config = dict(
    num_attention_heads=4,
    num_key_value_heads=4,
    intermediate_size=1536,
    vocab_size=2048,
    hidden_act='tanh_gelu',
    norm_place='pre',
    qk_norm=False,
    init_std_qkv=0.0242,
    init_std_o=0.00495,
    optimizer='adam_variant',
    learning_rate=0.0014,
    max_seq_len=1024,
    dataset='wikipedia_en',
)
MLP neurons of a small language model. Each row is named by its layer, matrix (up: input weights; down: output weights) and neuron, and shows model dimensions 256-351. Each number is 500 + 50 x the weight over its row's rms, rounded and kept within 0 to 999. Numbers have three digits each.
After each neuron's rows, "fires on" lists the tokens most often at its 100 highest values on Wikipedia text that the model never trained on; "fires before" lists the tokens most often just after its 100 highest values on Wikipedia text that the model never trained on. A number after a token or word is its count.

L2.up1531:535430535452518490537416429412508485535501475463586541531471444504470459431580481431523461483466424481508446512541524495457521548433485523539398534482581478578440498509533478513394482477468459569466451521503463474537573498528473524568465532429508481472607475465547499557430471586483441482
L2.down1531:519492468525398511514400541444465507462424356511424506484536496507548488515476549547545478535428495443473530550535503479553455494567489450564530453594408417458553532486556440478585507487476521442531467441513509457532413504556489488578482519488450491534404546508504528398445559548563497338
fires on: "\n" 26, " 2011" 6, " 2009" 5, " 2014" 5, ")" 5, " 2023" 5
fires before: "," 21, "\n" 16, "." 13, "The" 4

L4.up442:538526516406583486560476446449562526459471551516452513567553567474584576432444390395595470531589457513609549505441510459454460602464350560442517465534575541444546431438508521464553447532535547484548501514493426623486534449453517497561486523466512510573498546435503542515407541468491561460
L4.down442:502515505458550478461430499527512514527569490513507512506489533545609485612569430534458563416429568510442589441427472449563450520439601532547440526546490456571411493572459482510517529516488421526477373519560494503429575593455497524474525368540546520494452519451438514520506466527489466609
fires on: " |" 80, " and" 6, "," 6
fires before: " " 29, "\n" 21, " C" 8, " 4" 4

L5.up5:475435452527474432559515444516518476531497526491521455490563421450482540494536708542497529477417420425562458683506503572487482550482513535461537511498475498591557541566465499516343557537478501516479456529477629531520505463505556500541532464477554503505488370501528567503475541479489437537
L5.down5:477487503520449490400514522479519484568654502539556480494501472544473527477546363532544509500510486528478526551472588458527551503478513502454446482360523586493507447429484432475582470509574563483558536449489505528600496499467421382554500453540533554496589543523536526501495565470476551390
fires on: "\n" 52, "ci" 29, "qua" 4
fires before: "-" 22, "|" 15, "\n" 8, "ó" 6, "et" 5, "|---|---|" 5

L5.up877:585454563590628486540579440506553430540400518448537551493425470465457621483516450529479565565452532450580466567620530516447479532430480555470518540465507464544466535452490484559504488473608509407565483444535512426510435521531505514497499489543493483456541516476491627496476457515517476484
L5.down877:536558402510553489544361583431461499431492421540414472475537420492522472542542477453511478525527463557576497464472409466505535390551555519498446521475512463537573466514532565439446562476456446560568525529515438547507582368489451468551414525487423415528550525565464590476453579472452572551
fires on: "ed" 38, "ated" 15, "born" 11, "ted" 7, "age" 4, "red" 4
fires before: " to" 19, " in" 14, " by" 12, " with" 5, " on" 5, " at" 4

L5.up130:433521504505561562541496472500553429444456485464559512500444483446425459557458564441552563419467496496389507439594496550497441453506464470548494543500537505434533460511507427517523514384528514490450540527552559554489454543482576530542473474531515511533558531585488604467448539438507583585
L5.down130:581525485532467532447500454509434600467513434450494505474562454524501552627530444476447538559458435448514527462420467452479474472510527487495497486514422388478428484501381489457483542492499527394444492536508504500448495532459493561581440581424544518458485503499461529423499503504508519551
fires on: "'" 26, " member" 15, "ack" 8, " turn" 7, " join" 6
fires before: "s" 27, "ed" 19, " of" 13, "g" 4, "." 4, "ing" 4

L2.up535:431513419450515499624464446417534458544515493441512446494550487494439395608621520473518492463420446518493452589556544488468513476399543497439527469378528547512460446489566553592522614482508485460361491545486498492591439587531447506496455476453464537561499564549394526536475447465416422542
L2.down535:455564512396538555565448558436556535453455455364494466490497466551657496561519552453559554534363466530501489575543497499534556503493598491406503497424591470524459492506613470429480542519567456517499481539526455491554520541526515556577452542469472536539386523480430507511461520542450481459
fires on: "\n" 43, ")" 21, " (" 8, " =" 8, " was" 5
fires before: "\n" 36, " is" 7, "American" 6, " a" 5

L2.up801:529532528380533517561598430554557526501534417510478494497521481460509522510498480524510489445536537499502587540479519420527468437515466440494518401482523514462576486471523534473505493480444462443464454520373451545510492492453476489402531463413397509445525584583505472501521495535537453436
L2.down801:491521508481509431496574600514472518554531535500548565485408425458491526518550429537496451478482523522360473519568498463513515460489565507562528504563489533510543432465596532480553526453487493421420496411529454468554509532549502591461457482463481513565424508555580457466529420494470428482
fires on: "–1" 24, "," 17, "–0" 13, "–2" 6, "2" 5, "5" 5
fires before: " |" 66, ";" 7

L2.up1247:523489413565466514565554497481553539523516423443519524505550383506522489442528511583582547513475529509511444614553511482480531451460465420529560548532509536452612469516409519413515533521527495621514619512448500464558492496442530528551530522501477555458505447477477539532497496515515543517
L2.down1247:429519475585451511596479435479593572460513538455469481476494495482513509447528547535573484578515623452495523557574547505484545471609518454467458455605549479469524437559399524476428503541457467612544550522518533421541519467486555426489519517423504561398526410498492528505494518497493431490
fires on: "\n" 91, ":" 6
fires before: "-" 60, "\n" 14, "=" 8, "|" 6

L5.up1013:486507469512449521513463399370536458506489499480536527490498455467410468403455512577621540396469466439570482576509478522496443575480422525509521551486584494565530487429559511518459502401577573571582401502391584482439493439501591461566440512587509457517489501399525465496470472510573533507
L5.down1013:487567525581471467500452515433483520548567514453550532533474488459513464583543539454510435449550534524463418562517540488437454543526481439439492414560530530499445514528435456501499496457558550548578549521451530452501522465520399510558412547473554479497561492540514485466472560499503478479
fires on: "\n" 52, "." 35
fires before: "\n" 38, "-" 17, " The" 5, " In" 4

L7.up1057:525375546437600535499522551436502513480529484430545415442524482466452455493538477475559546492554499522465466517548477414504569512451330571567547575570516436560502495468470587484530556515526513478480455513491490512552541464490490455559439559457531493458454509455479547527452380514419483455
L7.down1057:545491524487484486476611521542496455490471533352545521579549448531535556608534619491534500466477513442440545534481521522466406423552542467499475534478525464570493552546508460470460407509480461462525452468447498516456525533589583599576482471418386440590444514474532503523524435598486485506
fires on: " 2023" 17, " 2025" 8, " 2015" 8, "it" 7, "o" 7, " 2016" 6
fires before: "," 32, " |" 19, "." 8

L2.up1013:515459510486561463554433511495526452513415525421488553502530565457393483554546465463455468458565417570551456455471479564462566497449509382504446503528505520592426486436553493471443554447495513524432488488536532479428528482581494449492517512528452521501566562522504471535500496537474475482
L2.down1013:419598470505403497432457536446554489482436505591516584486514539433505576422555522524536516516495500582498451518481417513510510513437508449479513498529553481534536498445492528441426579410536474502474422525467632404499512504623510513534552506558448521526499522408491438562467508538544538564
fires on: "." 82, ")." 18
fires before: "\n" 36, " He" 10, " The" 10, " In" 8

L5.up1202:457584522553540509422549468456469475567465552523562504416545407510481521518478610507542509528529475541484453549476474476515497441463455497501546483466518531561588425393486531492512568502527527477549463520555612476526472551528559448557473526488549518504554506386530540605548466473592560480
L5.down1202:587562501592488469467576516436485480655564589573611471499421457554411496504608500495565475395509466535412435488499507526491433516414469479474553421449555538537471516489395506529504503455576512428478530533456530443567500460497481505559497600449534517495552459504496488501539490525610550476
fires on: "\n" 100
fires before: "|" 53, "-" 16, "\n" 14, "|---|---|" 7

L5.up341:545553494484572432532571579501547518529442490407492585482492481476518565452543539456445469532526525464514513514474624510426504489494515443599493363508559585529546481540580510471525443535464493469449459492572477441478495490541488398516540526554442495522504474501485480533510481444433510412
L5.down341:425543541443502489450415522515531518450499475456455513585494430488556451494565503531552514459461535576502475485442458506474432492556551497527555396562515496475445444526527371415482575438589573437470357452509544508503521479491483519466629454463523559434430442528497530507508532546596589444
fires on: "5" 32, "4" 24, "2" 5
fires before: " |" 61, ";" 5

L7.up569:525488495560521517544443457451494428529459480500570459503535500539403500527474587471480558422497478514491501554433449591494475547398505536512572531476452453545501537415454502516527502513505583477573466522540486477562466584518536466524493544495434449492630426469521437559477490484554556540
L7.down569:478552514512482518428532419473367519531559542653545548472538479455561508553558429458496536493575570497478524534522463557530479497443576548519480449519478485442459550459425550477535460523599509463459511496450468487393419446491432553513520550517400506543506520419537507520396557554652567599
fires on: "." 49, "\n" 33, ")." 7, ")" 5
fires before: "\n" 32, "-" 8, " In" 6, " The" 5, " " 4

L5.up386:498484539572485581352543437464584483544505585463573488471477540507446567464432539479489525461496477481588523541535519543498485492463461525503452511440482569570529432505463478542511473454448418451497534521458580471582506432520501458560468619476470379561511567477499471461453378493523430520
L5.down386:491447544541466442541470451409465459510520526495450506470525478436405457551471478509468548549524455634494429489555437505417560567533517542536405521533593494549371467485527466571488467584512434542504478540496477529434591500559559564638406570510521498504443501482455404563526513496497495563
fires on: " |" 51, ";" 18, "." 5, " 3" 4
fires before: "\n" 29, " |" 17, " " 5, ";" 5, " 3" 4

L5.up409:591517606454537612451512509510567403508478464506576588483474465509420541483532496484533426486434511539495553573531547484497514512477525451490518444468510450511495490508513541484482545450429648629496452523519468539548493516541491530499470488487551441514543494482492556541528495442389520480
L5.down409:487450506523450416495453453454424580461516527434535485558531493488538493537516541455470481464520470451441456452481488465573545450404486544482538460463467457483489391542574538535518498620435351529513490520504507438507494485541455428505464442452497447514545498583569429527586450451461508549
fires on: "ed" 27, " found" 19, " released" 13, " held" 10, "ated" 5
fires before: " in" 25, " by" 12, "ed" 8, " on" 8, " to" 7

L4.up917:551566537512496568505446400419480515523431600434513493535413408508544583556474396534561466542524432513581545482477535464466492438436512515445466529527579519457539527467568529477541415531563573486441519495470468489580504490482536472515486477420408470476486533527487480466451524578502590424
L4.down917:397458528505537539490505468492511465541485435474553443520518474533394514529554464528466477519516578561475456498451463421521523486595519538533479565525526506584405484512436529545452498532557516538519455512547451452486428506523492478425513419514492424436456448500572472385450513600495469524
fires on: " 0" 51, " |" 30, " Total" 4
fires before: " |" 54, "\n" 11, " 0" 8, "+" 4

L7.up464:479468417502543426523485558447529431492440632606541490522497588505500584516527570494522392530623501560492453480470553559473538462467561439474573532530560472528609436412609549465464434481570573526401480552490641474584497492520524558420486558457551559501501520507473454515535497552550456509
L7.down464:513490484417511451378529422532443519534549527590441431430519486561468486527522439584520468485499404498453566513557530535544464501498490430511527443535510519463523475524542571468494530495570501500521592442486505536570546449504631594437534496426448558453504393461534515549569483570540572392
fires on: "–1" 35, "–2" 18, "–" 9, " mo" 6, "l" 5
fires before: " |" 45, "4" 6

L2.up956:548482489488550574599495496528511511463511526429424599514559475474453501533527473544614525515498465486545532538455528540443499503442507508465470489474511604480503450490525592443476536555497536530548455474562442529548485527424526545483409607522450606493526526482414529589514566449493420529
L2.down956:513561486457444455560512491493570523507510483493508528443480542568539490458477422424547614487488416475502567506484532510485479497572512455513498486555509474518537516442503508520465464446603577486462451495604554579444485567433474577535417552503518486431486497434433605594482475478469430524
fires on: ")" 70, ")," 27
fires before: "\n" 44, " is" 10, " and" 5, ":" 4, " was" 4

L5.up233:497504559499424568526479463447512453519441582537521553506498498499476488466510632527448469514405452476509448604495446578470544523449506532414611503527481506614499460536575433532485621530525573456428439543529602518502473500504548532542453488585476459482458494517493460490477486455488546484
L5.down233:614467507455426542453458487486569385602559465463554448512511494510497539578536423542568434418546602492515499529513457518570412490458511444379482480500512564533434488570461497498495548479473513556507518564462609581543520527449378563586532563533539546446593515560491460574459529491522440503
fires on: "\n" 72, " |" 9, "{" 9, "." 5
fires before: "\n" 37, "-" 30, " " 8

L5.up11:504518555429472573447572493534538424595503534534544501433503605491488557470492457401514449476539589458548561528539556543472505496439493457447586430505483538451438506556474590517485467428507472422534472551477647489493516427546530456439487521481466417518467539437512490433463529483511582481
L5.down11:492474511599449546445395513578594541474539520496423486530491460509533484506506526563607508561465586496516318486480470478491468493574580511444529485558558459433499452404518449540534447542532592476472489481503512510475476435549505499490490504477514523389520451567555436546517447459456570515
fires on: " |" 91, ";" 5
fires before: "\n" 39, " " 34, " E" 4

L5.up492:582532525521515561543481517479479491489435456448588527450531503492436599462420563492558518480463441413521489531512483564451518493437438476566449498457588452550480462386540471541507520454489539449498539521492556524446466538511539469533482476436481463597508452433446403630467499509564456535
L5.down492:552516490488437500515449501478428487463360532531510564484540501505488513506495516432530495461505566525527478467543461521474496547389521548526524506476502545532520579406484493410513471504486586486555563499484536488450535483570490563570489591495465563524449452480552450508513560433546594530
fires on: "." 100
fires before: "\n" 39, " He" 11, " In" 8, " The" 5, " A" 4

L4.up351:432585551446497524485513515551505466633518479529582511438487513510517594487459514522556496536392529513536559540534542497409409494440450535477495429491526521524505440509549555517611574475534553508461461529411502473503428474540531387529549488462417463572514611507517494568461415450465468419
L4.down351:560434485522546478517490481423542572419457507600517447489525598522499463579490503541478566495579518511546442458400416524540452503549541466540490474448499416553410476453510483532503502472500528506477482528526415531470417471499535582515487559525539516481506513537457442538503509557500492618
fires on: " |" 76, " lo" 5
fires before: "\n" 30, " |" 17, " 0" 10, " " 5

L7.up434:547488559579553572463537546447476496563490463541451503526501540480452492496521567479469453495440515421528412518560598435494533616468488500489513508475476605552482539479467476505547468525547533443613510528486491563523501388513504436588438479523482469407481551611395489531541463448502553548
L7.down434:503548472524530565511524447470534463468554609500403430547493488512428488496526542535469466512498460467487555516524523529561526419491483561475489422439525499441509444554562502421458400548603559500503512501410472504559544539516624490486455577466533516548441442530482519452446440479419482489
fires on: "hi" 32, "c" 28, "l" 17, "in" 11
fires before: "te" 13, "le" 12, "re" 11, "ce" 5, "ated" 5, "ative" 5

L5.up1301:484557512508521519507493549543444501429509486495463530488592483447508531585492479527540500604456418503412485432499572447501540402482521533575515634462500490499542463443502509516463479511512453474526472493482388526554400493503585465473485521472529537521585510431522480582479468524496565536
L5.down1301:587575433520528479564525474509508569547473513489533533551467459532508454485503542501490441374558574562504511519510476516532408544472608554477452467519586482502494531469474443474555488455457505495494521538481490511555498543484463467488554495425549432497512461459449444519496480457468469406
fires on: ")" 44, "er" 7
fires before: "\n" 30, " is" 10, "." 10, "n" 6, "," 6, " and" 4

L2.up21:496413543475486506506529411488617496377434498452479541397471435446514437529503498538530584497435483473507479537491512553509531496508513528515538593440484614426447443613502512462470529497461513518517483643480415482519499582493505589560376489485478497515503446493454534535478522524452520482
L2.down21:413571536546478490500489563595566589485480488506508620372582497626567460464542504452521535520482498472541552523534465572511456537572475509507491514506517436427442514444438514514505489441579549507461439540634445467497409549530501549578448593497527464492445515539429562487555481538451579478
fires on: ")" 61, " years" 7, " France" 6
fires before: "\n" 46, " is" 10, ":" 4, "," 4, " |" 4

L2.up545:569535497466638495477462495470501541415414474492544526474460513530418396500553475517515454439584514484405468581521493550520579504466534497436447451426534409547519452467511452566392574532479454485514407592580507537512520477576523510477565519406448413466539490535487467593562537407469516401
L2.down545:458505562600390559441499509409548588514505525502567535463593466522602472523483444527557562535437521485490517494527482532493506448494463545560541457458503502493555455396486513560523453524488439512458450474473538460494456554431553423415496502487452554520493556418423398403523523581430526500
fires on: "born" 66, " began" 12, " about" 9, "cast" 5, "hop" 4
fires before: " 19" 35, " in" 8, " to" 5, " 18" 5

L5.up112:490473521480544500433478503437540436511479536445515513517580526454485451483461444451454486505608452486571356516484567555483565584491434515501552518484516536556565443490514467436393470418521605522512450514562451428515504490511573423533537519573575447511520501478350471603419485574496564501
L5.down112:554463554527428478528475500571539455513554426453516512463512528473552437549552518501495555533538515522529434427505410404539509544402513525492573482586542509511487510439420507439495444435487508543530479458408502566566580496495451555464511519452450536397494505501553482556493499489481571521
fires on: "." 88, " a" 4
fires before: "\n" 39, " The" 8, " He" 7, " It" 6, " In" 4

L2.up244:533484465525531549559521517463592440376470498508456613416533467533437465544558463579550521541574519548525508574544509506404499591467516512469537540537577578438605565509590575536518478514471430487461513522557466526609510580394492519527376489491481458543493490532401429501502518536510471526
L2.down244:473437522504446577512619529502615438594467452445480467382504585586528433447472605468455518479536417479490552560514513481512567519460509515527493588508495507454585442517419452531507482519577611477504523420576475584501426502412585539563474502498537497436522510497514535484572457495454472455
fires on: ")" 95
fires before: "\n" 49, " |" 22, ":" 4

L4.up14:545553543470542578490540459492511514504396463478524509466445441468436562483486592522548488490529462611517425587500517530445485485478506545455495531466564447555509459414476458540498533440492542567485500503548497448534402558516552544565476470573544509523567536489448524544501479509560595584
L4.down14:511534523510492545451426512475384519503450484560622555488560561455522446464580583512589528419505505512493484459448379489452457514401527542496562444520510503581405479574480491404543500456508569507433485528431527434517523454489443615499493475495523580473567458573583430454506508574565537611
fires on: "." 96, ")." 4
fires before: "\n" 42, " In" 11, " He" 9

L5.up1193:492527607563544604488573399494546544544491499462494549439485468530481464419387638509529500577444471501550516612500467530531525490479428548415570501465486485570592449462505555513483389509548568426448454460463571411524408434550532459498469541453518495475554520454526530582521484529474629551
L5.down1193:453499482526527554490505505467509507536570566606445459535535529563426478544614418581486488459486529490452453538546401470498497560476547430506487552434538533502481484421436512555524516558561527488591529528522477449471455510547408422527616497542565490461569422486523500518521581490514529522
fires on: "\n" 90, " |" 10
fires before: "|" 75, "\n" 13, "|---|---|" 4

L5.up324:513547495460557542479594542477529554570530624493476459453477456510555519496493637490548518464461472471505429592421472478502434445469425477466511427452520517507553428401419461509534508537626503467548444530450527475479492447556564512560511531476566524558496423496511585529512498475505540521
L5.down324:507550515607491471449566484425367589582498625580498449589449505505430490551504437515477519533491562500526503449430462585506530506489393435545445466431440463493472567496462498547465404524468453554529414546463441463509493506474464480576606477564467451512511409532491572378546484500540527532
fires on: "\n" 58, " one" 16, "," 14, "×" 4
fires before: "|" 51, " of" 8

L5.up1463:561430473506571543417535419499480494622480491533533537415483526488503483454440530579543570543430460449623587467543448519487396521438483545456526488417589499533464388449482552550462530467533491447523534491465492505523433518539537488557503502481510427491467559492491460512416469498550461485
L5.down1463:555489542516599442528445531463470485470495491555426520551536533525490433547496482539410473416529437487496464544488376471412509564514565512445441600460508516556512548444504505494485565562523466556536434551517446553557547554517477565523488569537386585542509438468556485565577474455497502627
fires on: " |" 84, " 0" 7, ")" 5
fires before: "\n" 37, " " 12, " 0" 11, " |" 7, " 3" 4

L5.up593:579502511499453550492466477416551526574490537500467562423535536468464550523571636513488542508541380478555398486470521604464549455425450479532544448466478501555573450477550510540449599473443546437432397559551593416540487452520576439564469606465485482462491524560514454512477476437594501524
L5.down593:542486548462582407499477462500592507493453476547558509486556526523411565457401516517425543490558455486524456537489544508505524518454422491543488518464523535496522438403444535424522529428514539392467476600602445496585478517563558484506423583462531451509471484425497436593460396493537451541
fires on: "\"" 78, "==" 7, " ==" 6, "\n" 6
fires before: "," 15, "\n" 15, "." 13, " |" 7, " and" 6, " (" 5

L4.up1515:477487453460484543518448429502393450562452422483565459491519432450499504441519509446537593420506427487549501553458479468523514489373525512567464474515514383550495511509592501520550620559573535547461501466492554518481445548567545510550484522574524473516516485391498533527495358519507542443
L4.down1515:541565501559494549516445522540513524479558467397602400438531513425517497472472542482543434427490492528483387488478487444512360472396483468474591555432540521493410413445392521459571598488443497424516544511445498451535561476544493622540494543526478634499449496522507498455496514520557496594
fires on: "." 58, "\n" 18, " |" 10, ":" 5
fires before: "\n" 38, " The" 9, "-" 6, " " 5, " It" 5, "1" 4